From a checkpoint of a small transformer trained on Wikipedia: MLP 512 tanh GELU, vocabulary 2048.
MLP neurons of a small language model. Each row is named by its layer, matrix (up: input weights) and neuron, and shows model dimensions 48-239. Each number is 500 + 40 x the weight over its row's rms, rounded and kept within 0 to 999. Numbers have three digits each.
Before each neuron's rows, "fires in" lists the words (lower case) most often at its 100 highest values on Wikipedia text that the model never trained on.

fires in: "of", "within", "painter", "turnout", "protein"
L7.up114:649489500539426505482553467505455530482478487538474430478458522519492510470390491489545489527494411531534517527471555508476500505495553599481483477428479476487512488528521491510466395419497504548468508458542484519530473464484494488513477562487446599566467493461463480482543556463499588522470497529483445494512458490505494497526494570474528431492542505474460487456512489521474509485525526478467514502535518480512452484515472507473468549501518439444534452504500442500515508467427515563495489450563484454509511504520508524502519538513505468548498515544446485512422463500543498526

fires in: "out", "well", "years", "just", "year", "week"
L3.up489:558501512482493497496523505489483506494488531395526520445366509462577516538448485522532473469469546468497506529495509502521514512488437469551447548446490563558487536450561475512501395452527542527566500437493484526538541524612508429466502459514556506454387442484505539546527514440524489538571475491464498481531482472544502501527502550476450531477510489534523533467508484549496478559530541465473483480484495522433505420547526518466506464580501556499518531515482494534569502493503528452502464424484570536432511517458479517571473527565462461650483484471469494462502521492547477475

fires in: "the", "that", "where", "kuwait", "institute"
L5.up102:542500634514440505443512579498506506541498548484523498504424558487555545460482477606469569553453394575457467532503549507498485525509447515478540492483484462467508527496447509466547506467510555463529494543523478515495457535467509525493484466515439548462428459511518494493505473438529522540485623499510480450444523464559496474502582497541570511501518482505417527432515488510511486529512499624470494450528528446489489516548535530457536479503544494466493468544518527504438485454492509495436506480528514542524490572476520451618457496481512467509482537541473556505516489543472511465

fires in: "at", "with", "joined", "continued", "joining"
L6.up503:457590513587464508615466431534559535490474570531523486487479435486524491481486542515444511465477478527476464558560521431541477505478475491513481523489522476492485492465522551511556373418474573540531504512632475521491473525504516495532469432462550464501484472490514441542488496487520545568508460537496512481547483501552531509506608473527439506535591551491560495485523502520531472510567516529519537498453547521573457446462493489470526518488526537502431471505530558509453498454462510514499455504490516477461488463492421440476501504466444523508477514504477529486477513525458536502

fires in: "of", "often"
L9.up50:492494430517447509435487502460507463505486526470502489523513537420549451468490469576438527493447478484536521469480541491569547553479453498449458513480491445545509481496549487496541480447533515414468524510477510511521454514491545560543466484505408562470508486434510473453611472488429531510517473512454501438541507506502518485522480476542403475531484529530563544470542508482500584549562493532572406523455532508470570461447465579464530495534549553506510466487412528507448550491527480520567446438535538478502517520550516504524501486560456398550516489516508485525481575492524498546

fires in: "with", "completed", "between"
L3.up203:550431578597548460470521469576546512501399505404517515567499532424478576496457488478407511484540522462480484540478477539539493523594476481466438515436495466519541537401438564549514501471452494441494480500497447493511512522551511516535516460541480484463506495484576546491466472526552542522525468516501457525511510515465544502523533472491442475509501485519523504523515551551465540579465477584466578436482551511552471439525512454421521443492478552540511453484511536467444537460497454511596533437488485481471505541555428471533513515491416471533494497559509504489464491511555451507

fires in: "name", "them", "family", "label", "there", "most"
L7.up501:566472470474493498466550574439457520502528428515511463547505524501466532468404547530489463521537416554460506456496472501494497534492481485500482577493479528491420537503572498483509445391477487518531434466468519444553508466523448561488478526470537457556489513484452572583502537459516470458534472585468582535495521462556534502548470471473484468553493534492455547461507539539485504467526457495521446459453526499544476431474467558507521542541558513495465596501467518492490492439573490524508508499518559524467480509467420497493454470535489468461546560461454531530504580479552574565

fires in: "released", "of", "well", "announced", "published", "a"
L6.up445:499414548526512555476496505489490486524464485464536510514516490500469476507395498589478480489488549505489542493490563467491595546435473593505495553508515547527459428497548516526522481464514479415488514459486487407502533527519556462506497466475511543415475485496479481516611502514509576513488490583510485480495525476530490517482544456483508440468454464505544564524508483531502485511514498627463404494456473512472485519510505602472493522506499520510493515549498564465504420455483500532503492460449471502491487501493485468625472551447437472502535514436584517518467532482465566479

fires in: "s", "to", "features", "a", "under"
L6.up481:491400596519480491543587517527414496448556472518539482471470529447521514551396539493500521540514512510509493522557514491541538539467491548565475516469545504469553467521480492453495408487476514480462482501548498495522396493469506520523538569473470486432478462529568477600489570436505518552459524478448494496533492538498528503501566526448424452497505483480508510537514539600479531463463515537521549498402554569553514441495506532500454503460487484487450485435546538521511464477523567525554498489450466533430508511550490432453550550475423516556489474446528496547473532498558529525

fires in: "i", "you", "we", "it", "of"
L7.up100:456499554431551440513538447440469547454583548567489520467435563433505425512537527571504510575435503479514463477535512512532490477497421517484476489526460500502483485572568506491462434430523441511513491556465482540550453562538525557548487524543421527483476483486497518510544553426541503523512492511482498484551528466467481464454479511491522501488397535485456529483505456531504524568535513523469521485468497464412483488594499501529480458413488474534553499404457511519500560487507503610523476516468484531562469544484484545476403468518509488570516483494517514462449542425531524516

fires in: "a", "not", "very", "mostly"
L7.up184:501499583513475466455426510488514531491478561508464491510527508504583552535492526514515562505454510532532541498450513417519482502513502535477506507482469548506481441512571460505528469444550476481501479415543473554494463538487541544536475490454479475459442497491513396448492484381510527525496507411468486398489563525517462470503510468458486508500509448495547580490503429502530524461536565462494433475513476508574525484464537518468488617503572550499522477516508465542495512472573539498511486478464476564428516533501499471574481538495533474520475507546520520456512594509500544411

fires in: "the", "there", "they", "then"
L6.up236:531504549492470515489429573523576499473507473534429465441511525501536532448464476487446500535463453586465484470525571459508528506525489530510424480469527421488405554529427533493442432449457472522487461496566513526478453439559464513512519438488491435487453475494457487505506465499562469510465545512527513456513482491466523487532463512506464501495536435548489506523519549545525570527404525491522579534462529559468456377559514524513462479540466605512496439486509497511509485444506496508499492488417457574524484553576474440506537518500567440528514523467459536558503453542516513514

fires in: "s", "t", "it", "b"
L6.up95:418484586452528480462527552465480503418518473505526514497526491489506527532443480535557527455480453549527472426444578482508520515597540513482485449522470506450500514524531512478468411416526488522521457510470536492524455542478589500492559503487538465547575551465536493510529490487539508419493488499413540462515485547481452550502545491529489445558451525516442521500526497518482467533468486490514497564497523533497523523474515556517453501489534439448466480519506504516492544450488560495436483501511543569483462494479513553489400545387435507511530450415538547568485489505524558524